{
  "vocab_size": 31906,
  "positions": "rope",
  "init": "normal",
  "init_std_up": 0.0199,
  "lr_mult_down": 3.0,
  "max_seq_len": 512
}
MLP neurons of a small language model. Each row is named by its layer, matrix (down: output weights) and neuron, and shows model dimensions 165-260. Each number is 500 + 50 x the weight over its row's rms, rounded and kept within 0 to 999. Numbers have three digits each. A neuron's up and down rows have the sign that makes its largest values positive.
A block is one neuron, or neurons of one layer that tend to fire together. After each block is what it responds to, as a language model described it from the Wikipedia text at the highest values.

L4.down1053:501548446487437431455529457520491497566448456489509485452469503535465488519512515489490521467515485531455495488692390545556453570563474408402527463512488542520505475540507549402579497450515452461546503527512536550468468462541446425437510436530498519469557500526494565490449567310510495602
Uppercase word-piece fragments inside acronyms and abbreviations, often in parentheses after a spelled-out name, such as J-I-SAO, P-SA-Ps, C-TO, EE-OC.

L3.down425:454533534435499418510417572526461465488608536456541527489548468532539546516519472448464599542539556474583481370528430449468425505531560524504495577476497485465509448515555473448468457455482419545508556491503509546525488506514520504510506448475475529518497486473505485515511485439527545425
L3.down559:507509419501526495535383567488482448401480567492391478535396476501465429475433499455534579456554546458520511392562572454514496405540495501530556459481475547478470480515424581421595376499547577514461505528586513482416492444503501455435453493590445456491471506488491444527475460408493483555
L3.down812:514556577531529427456550563482503444543591514560422506459465374599490603557439477508519580529555537524475574519501459555502399483485564397530542506558509471530512463527513582554517533537554470527477558509540504509486535474589427463493520486543467505539430411407511477458495478595457527494
L3.down995:472517562550480485432413484518448503499686442465558487472519574494558654448530544499542517490536538514515447403443489450553438447506528532493492485477559522433438498463573450473467529520514423466526501494539433531540477563516563488438414479487526522474387473449566502498508549497451487450
Opening ==, === or ==== markup that starts a new section heading after a paragraph break, e.g. ==History==, ====2012-13 season====; weakly some mid-sentence words like dropping, leading.

L3.down343:501545497453518522509534555456508571525525546549563501529508479448518571526505485461497507521568454502456523419508541506490570509429444499497452487618508446474462508501605439475512577506554450505458476442480516432527465552489377520521516463472445526529604435619400457615531469384528477515
L3.down366:462468500547448482501580464504540519467598451545541429463448547573506508527405494418599490527459542482468487571486607522481453471454434450581534502582530493536435513523410588497485562427513516575594500561503553624441507561533473449598541495492526516562496539510464527538495481538536499510
L3.down826:471520476517482501478532407544464491456474521439539496435435547520519396494560534503467507435505568579460520486649514497583528508519458483551468582442493567588592432580545580503515461433483544611523452453509477528444481492505461526501488524537506544481487444561417496514547441572470495498
L3.down860:577472331487578530420516520476548548480545456563467466503513460483501483561499516418506461471461565550461574470558515468516549485532426445519483439578459509426540479557618453425398472512476408466637493435456494518546491564536520599519516464488585597588628494489528501470531568431440503457
Past participles right after was/were in passive clauses (followed, replaced, added), plus mid-word pieces of names or acronyms in tables (St Alb, fMRI, FIVB).

L4.down694:406482540555549425551532521525492614505432516473448449483550466474544621486516495456364508520525517473528531477501511557514487425511504582475541488598518514503447464427554525509526579508438472515517512465471539548456430544572515546514551435566451524542503485454495555530494406323516539526
Opening == or === of Wikipedia section headings after a paragraph break, such as ==Career==; also the first piece of a split word, like re-, Ex-, Comp-.